MLP neurons of a small language model. Each row is named by its layer, matrix (up: input weights) and neuron, and shows model dimensions 112-367. Each number is 128 + 32 x the weight over its row's rms, rounded and kept within 0 to 255. Numbers have three digits each.
After each neuron's rows, "fires in" lists the words (lower case) most often at its 100 highest values on Wikipedia text that the model never trained on.

L3.up1321:150110065161148155162109099121153176164173120145090202101100143082129091115089127124061135122115160143084106121135107184106183102168105112133120147121163134133120055118089089122076137111107149141083099094160113128079167156177093184136140148152167162131114167144127133113142086123074147125105172105134129088134114117129107115186133129089151172067145111136144143107183113144148126144154135129150127136137117147134111127090149159215028109134120144161156125047064150135090120113114120129127099137142132168130132140116053168084096123119108182110155064135085102185083145207086155075106091072121144126122065084124159179131134064149147152092160131111112113085109118169116133128113132139095104134120062124110103095162077180163160160143105148109133182156141194098151176197090151
fires in: "has", "almost", "nearly"

L5.up1238:147149160135175151102074139117134147156141137201147159124113109149075117132109150126116130161108023101181116093156048168090131099143129162076149130151103069149077120219141166067040107179143126125135112064081134176094153132091156121147131091125102116102116129103110073086120102115159122081162174166125181141108118102114200160163118146133166111145142134150133088134068116115147097131134163095142140072143124153123122157142133143156131132198136092144120141125113134067154133086124163142171073100093126151113147156161047061108147121061139123195112095185093108150139141076123111163120123111179166123085152126166114123147161069143128132184089127130128096072117127110139083148190109143160150110109150159142167121059133111129086178155083123124063095110047109152170127135117090
fires in: "the", "two", "women", "one"

L13.up1256:079129077115146113090066150123160068110095154135131132095155157124116081078090178092171092106146122091115120139106131117113092124127136094130194138170182117077122162113122127120142142130072072139117163154112149139143117173150126140156112121151174104137102083159147119142107118099134167110121070081111155084118140106110185148179137127203176122127132070119149073080139096141092125133116157169120139135097109135214146133140036102151118166116120185171166101078152169138127165149149055116087091125068123183149124126125116136163063157155109204102101105104090134083131067118130138132067096110149164103136088162130177123129181120124090095162139114073137117103155097169112076152115094155083150159096107132097146198151140107129182135105174123161125052153067178151100112165198144
fires in: "to", "can", "would", "may", "will", "could"

L5.up125:116068073112141188141144131135178097127056168170075111132192151183120213149152119146195116133115136111074153188103105102181133119044143104134126135108162115077188176148100135122138146130140181174116142119156144082129144107081096110117087132122151143181111163092125093138131104139103086105147179178100178134131111148127125094155156141143163100120151161055149144160161112115152085204123172184091121124131123136172121121140063164153080099137141153131163163189110143140107073123078124134097121156162149145108116084123124125137106137100180175062092118138095185116125139118053113161120087083116171093105144099103151135126146119159128108144142130138160190098172178152119227119195106118125140150190079148099157095116104117154127116128161136183107156134082165121201092138130128
fires in: "of"

L5.up766:145159112150144109146152079171124149137075104141139133137117081147093156125100133143106147132115117089090121136199107152164164169167121148104133132133134147147088171132104169112129170099118160151111119122129118137174138150120157085115138131134154161127186118114111112192159095166169117116121160079131095165164086063148135133163092156114159086117083096100132141182200119173144080145128163136101133121125108147203117177161109171168098152117156088148117118153159184112126129058075149077168092101140122181163151100101125143154105145146199113063135145104134123101089117203150169155117131091153078168107120136148168058142112126113077132142147117148098160114144159129126146158093141161158121106174119130089153165046204047142089149081124128140112139150113099091121052124046197
fires in: "of", "january", "july", "one", "each", "that"

L3.up49:174128186108150197082148148166090080212143178126128151110115128155170140175129184075111110130102104153114134159145091094131094165153110137124142077102145137110092133089114121175137111100111100174150066142081126121114076097128082088099131121134166158111120101132124185125105132128152097111110132159110117175170104145089174157171147132176103148076110151085102111138118120170112096133149164086090138171136126144102059186054095164149074130146162125121107127164080130113105130144157173152208071087159111158114192148124149084115081144084122085104089131199151111119122141084130087075125180178177120064163160144135105177156159108112142093128190133138144171099168175102118148114145111068115116110112067115079134121129164155135115066103191142140158175134068136180109116169063157
fires in: "and", "of", "swissquote"

L11.up1027:103075115102142111144109141137122106143163173196156148129157153154101133139202199111186080153080111131097120138103098136125101130121129122202148060111195155131127084195072103123135060103129147151086132105075140163096129100117142132142157112103150124119091198127097087111037093174119153183143128124095143137114137118141141100142122177078105200082200104146119148100091145100123132128097147139155157108151127136097067169095084147179125104140137112089149054151108123114152141099128110111110127141164114136118148113138129176127115092093131153137063157062067181144069089164113104108125114119154120166124120146112166153139128104129138156137178148073135179111086109089151096115147168154074086105170056200117169136181174149122161124165132155214169107121082114153111089119072153
fires in: "is", "however", "1", "has", "also", "had"

L5.up607:117157108158170106148139084082116078183131094147132166144146086125076112154154159177137128120151128112078154131100090125096131127149152091128123121144135115112195116135153097135105142075135196123102140106139097125082173127081099171108101169084098145132115103078110130130116131154153174125089189143112121118108100147141177144123160148097155103194092128145092129131165158142160103203145157188136181081094094149154102140145153177134095161097099176137123142115168095140159132076077159076157169187184136119174131100161092098147127120085099143112125100100116141122152153103185148123067148111105129121066143126156102171131129102182161136120187104176114092095144147091140168150134144061151132112070079090029160113116061184175109133188156129142116112111165162101133183161132209
fires in: "about", "over", "than", "almost", "to", "nearly"

L3.up896:185151152117104155093081127174145147166173140147096143075127150149122116122144140122121053117122114159089152168127104113099101113126118154143216136160141181103150192155103113035112125135058208143154078109154134173149123125147134104153135152148174036110160103147142122120099106177124157139176155130184167150092128132088199127149115129137116106161143101124120146170096115133146150181163101115143142133097100105158067142160090155109120185125155101165202112118114151058117143087129154118179072093132139115140115173092098111160167102100129146174150083148143128099091099123159119111145120097128158065144064123117162162142170111150130132125088076154209120138157163119117192142096071144178109156183154137063090090097129131147115136150155158117128118094061127162149102143125151
fires in: "an", "a", "of"

L3.up806:108181076170126106080126144109135121167139130184072128119066074141113132128080172106131139158100122065106137137117113158178119164114114137161134116145071187144088158155115081082118088143154163130112173076181098124091110075115107072132090093086115150098127170122164141144129123165139140145215105095128117101161129102160150133112108184091067161128092118133155152144106134093112126127078119139145179167192112101125092131151111105131081079134151138141145194147149177130120065104103192103172124128167160117126164106148183127132106137162086159031200069050132110199144126126146149112094125137146130146102160118119142158110115087135184144137082156053172127109135120193137194143156115149181136089168120176112102112101147132148099134123143142144091121124158095169143050178092202
fires in: "january", "from", "shadadiyah"

L3.up1150:130133108109099151103145174163143158144090142148163141108177141115141121104072168108168087146040114114165120121157172117102131075195065144100095133121132120090090115166100069147116116112092107149092179093129110093144132146077122180119171080146142115106149117123143158081134101147162161098121219183134170143114145121166120138178062128156130147136119113128105090118146101113157102113142066173102131134165146169126112156126160114156087080083142190175188152187133146146182127188087157133104117099086129108093119181173160116078097151093145197076132120108147173134096107156144136120135086075133151094093101112129118149091199088142114159098123124095149131127139115148106199083150056124108130086170078165109111161113130159098116145096172129152070082103177167109205068146138152
fires in: "of", "the", "s"

L5.up1008:137084065137085151187076129100169140221139173143133134095160146146140107115147151148149035130084138103153099090075114130071170133101128101159130131175152122074167074153140097161110185121087150107129163126149148134110116107126174148124151132125156147140150156101093173145121072164120145153152156136157114161122136185079151122142116191085150070098141142151086112089180140151164122153133147159108153169146114153119106145177048142124067166088141148162166131159095157133102091095118171116104110159102089255121140131114096140100172119126139158143167136121174094138129104123107181128117163133145110072098136099155169126094139107129133104118118117134130161130164104112170148100137091162089100119152071123083093171130155109106110139082136160165142092158124159142159124146078152
fires in: "of", "getting", "among", "from", "their", "both"

L3.up1340:182085100110115133122129125144119113137163167139118090100077081148128198139090134106146192135149085072103159139131120163152105132120075137122170151059128140196162125151130116142129109134098129171127097146134085126122121170108153115139188106121153108137088177165146109168161114134143139198151180112113071180118142131145183149149218113115119064156094090132145114136093130194135114145126120132111106172102116099144103140129134159177089137147088105156135130082162079102107116113117177114105080035160117165078115113132176119161087129140131120122157097111145105117114185083106099145131159167170084143097091075176146078084176150171150131134161139131165127177164112118158161099117128181135073113144082074098112109127178137182142157138142121150140153138134087109172042142099118
fires in: "than", "to", "update", "date", "that", "since"

L11.up76:107145149103129095156117076087164145179088195210134135152191137086100164091138110107111150141047102110164116070132075118107108117108133179145117199139130171151147158130103145159097115127125160166091174055174120114135078119157108077116107094141162142094114077130088140108175118100140120102123150159128164177139150103101104162173134164108141116073129086174145159075087144173151154198177170150088150097113099178130154150113095146174099147119106092159155134155144096181195082122111078105090112150141080162122189120141097121149146170160166129083148091146165150144173091129148128149088097110133120149131070092146151113082174124123091057175150161160192108093136121132128108089207139178091148092139134111101053112102140099123118143139169117143087118122129068177112119113142130
fires in: "known", "such", "based"

L3.up1271:123137101150137136149070136106087128139139172171096182094135103120108122202149131169123115131114167100100155147111116117145145136171089143123147057115074071106081162133093106132127102109082122146146126066168179102163126176087139105118153166109167109203097146144105145159077097128120108162151180169172113110092170092062092125178134138088126131061103098197148152167157132167124109168096149065129129078143134112117127169122138133141131159166114075165123148164089145109138159136117198095153121109131119206068117117090099072117108086069090179093167174118099142172111130103114101132157131164168135136141151139142125142150143110068111076125199114102194082118176140138232113148176105143129144090185139150167121122090103113110178086146147151135128091122128134128137148153130173
fires in: "during", "on", "in", "for"

L5.up1465:205109107131110090120102151123144095132186095135121171062089086182134068093152109132085064140099171079110130068068126069126102092164087143135141118175164116092146095124142113132116152127113110108095133116117137184167153104154111171107156104141181098139139106143122092120088077150117127187103069170188117157087139143101124190164125134098167176115113094110121129154177104138147148165182176131075157130135113248122093124081142130131110140109125145090195162155147131148159145117130140157108139152150127179116104133128081160058161106150134133169118100133130124151098098134062116138109079174135095129105046093157182123113098146101088169119181177134190174195132127166143131143144070141093141079200109163138136171162115150119099115121140109117117174099136104181164105113131122
fires in: "however", "addition", "example", "also", "there"

L5.up1424:150079165159165135185135188094138118106110133097148117029087116141085123129168182213099151084114163149152136143175099145088116120117114155173142158156177063145091096153109136070092146159102137156099121127103093172169150085160101100122150134103099050147136061113155164127078058135074144150140159091116167195084168115099134153175154135144167150137139125104115114135146132141165130165025174119153156132072110152144080147130140141096171157040147085127160130135168180133152128111145122202160110139147089157131123098154107124147207139146146190109145114151155117179116103104143113175130143097158123100075153131100190136115107091128145109136110143167185134110168125138070143178110069128127166142162125101158044118092120129154130110142120137111148111124139140125154118154088120
fires in: "in", "short"

L5.up1158:130101152166107152107086109133119134133181120125148117094135132198085101113102113156108111126128115085154116060121105141163099172159091126083139084106135100116169089137139132127085058168086228091071122113120149140143118092119144135070107124181141106121102085132164102157092079137176109202143117113120135189071164120094135182148191155097094107159113168200147144149154129097147112164095100115152122118095092117124115134134137201154103101147114096140181118145115139083139109148162151164117113122120081145108180099161112135132123175170123149097118111149190107180079180125101151148107072129157126088097132148131116112113131094127081157045176106147133146079126128103157157135109103087133060163183170101103180162096062122129137078082158143133121104121103105117186167145049178
fires in: "this", "each", "such", "last", "one", "chief"

L3.up295:166137102137162127161101157129184144157168127142162090143085136132105149091127085136113110116097124072182199139087119159142138166125103091153164148069159183110143082117106173129133124127060115139112138122162089136126144073085110101146064143118194132126050143167112148126187130120161124163135116127070107166140132083124142172147112170109143119135164142126104171149188124113108149215147139160112155155097145137146133135047152144153141149058120131103090186175118152128113120168174162156111104119143143184093083120131128140092116161095105077131080101137093170150152085132123127148097085128105139081061111152127118116138177098184092171192113135165136162114194099128140211153132095123099123067160126075091123122196144142102091159188101173206127166164120144108167085155148137
fires in: "of", "last", "new", "next", "later", "which"

L3.up506:109060102105097113169101158166156163139130138151154161116132093092091120093144122132107119177139132134149125142087132130071098171105077071107120103161139138093199050142126083157128139157092137120145159083135123126152113132135107145114082122165139111128121116139106088149161108135115087082124152123179133175110114115111107152171106145122147074190127137121099137126154120161152084144182202138141097116160117132124138142160121160159093140135135114153142118169057141179168141107198130123140077143134114144150108135144079093151172121147114119114112101134099115087104184096081153127076122065225101125090131071153137062105152144148065101115194115110184175040150079102165103127093063146146145146119093063121074149094135144143145132151155082147086113057160126158179086146095177
fires in: "known", "most", "such", "more", "many", "notable"

L11.up1276:103124050127113194156046056137154091061120134197175146121169102084083086099148155147133156089094091127107181179178088138154125128052110107082166137107189151119146149120131140146058138148099131087099173117132132142173079126102157137104133092179164143125168137151119093173140151117152144124093127196119118155171137164095114139188158169133141120119136143098093128113169175140151105143104121125067127084085136179122151150180101124162101084131152143181147127155093138097156171104112167138151055082100083143126201168137112182078151140120162166137111087170139122142121098143111179160107127130105182144098145169087103110114171105115074099119107142099160135129077137099115139194158116119122106076096086146103093123094107094160159093141127165135069135128182098154152140121152129
fires in: "the", "a", "theater"

L5.up1476:162153154133182166064185114139134160097114104150118116119186104145116141094128158114138116143143132128175135150109078121169143110149140151124149112124145187114104083128124151114052102115146114141120116085174169158126113093149185140081113138184120182133125123091118093133141124134147154174124144197120131157106157158100107156115185133119092128153147146137108121160106135115142098182141110145093100133079127088105050131109077159179072191134181134098135138182098219101137154163126161128188099087173144119119096149178089092149146063158043139145142082123099154121097133124154136159066157115132115129123125097160096022099124115122136164148109108136134079101105152114101130089151095123141101142153139113078167161084082022191124104138151183139102169073110121157100160131073115
fires in: "as", "the", "a", "and", "of"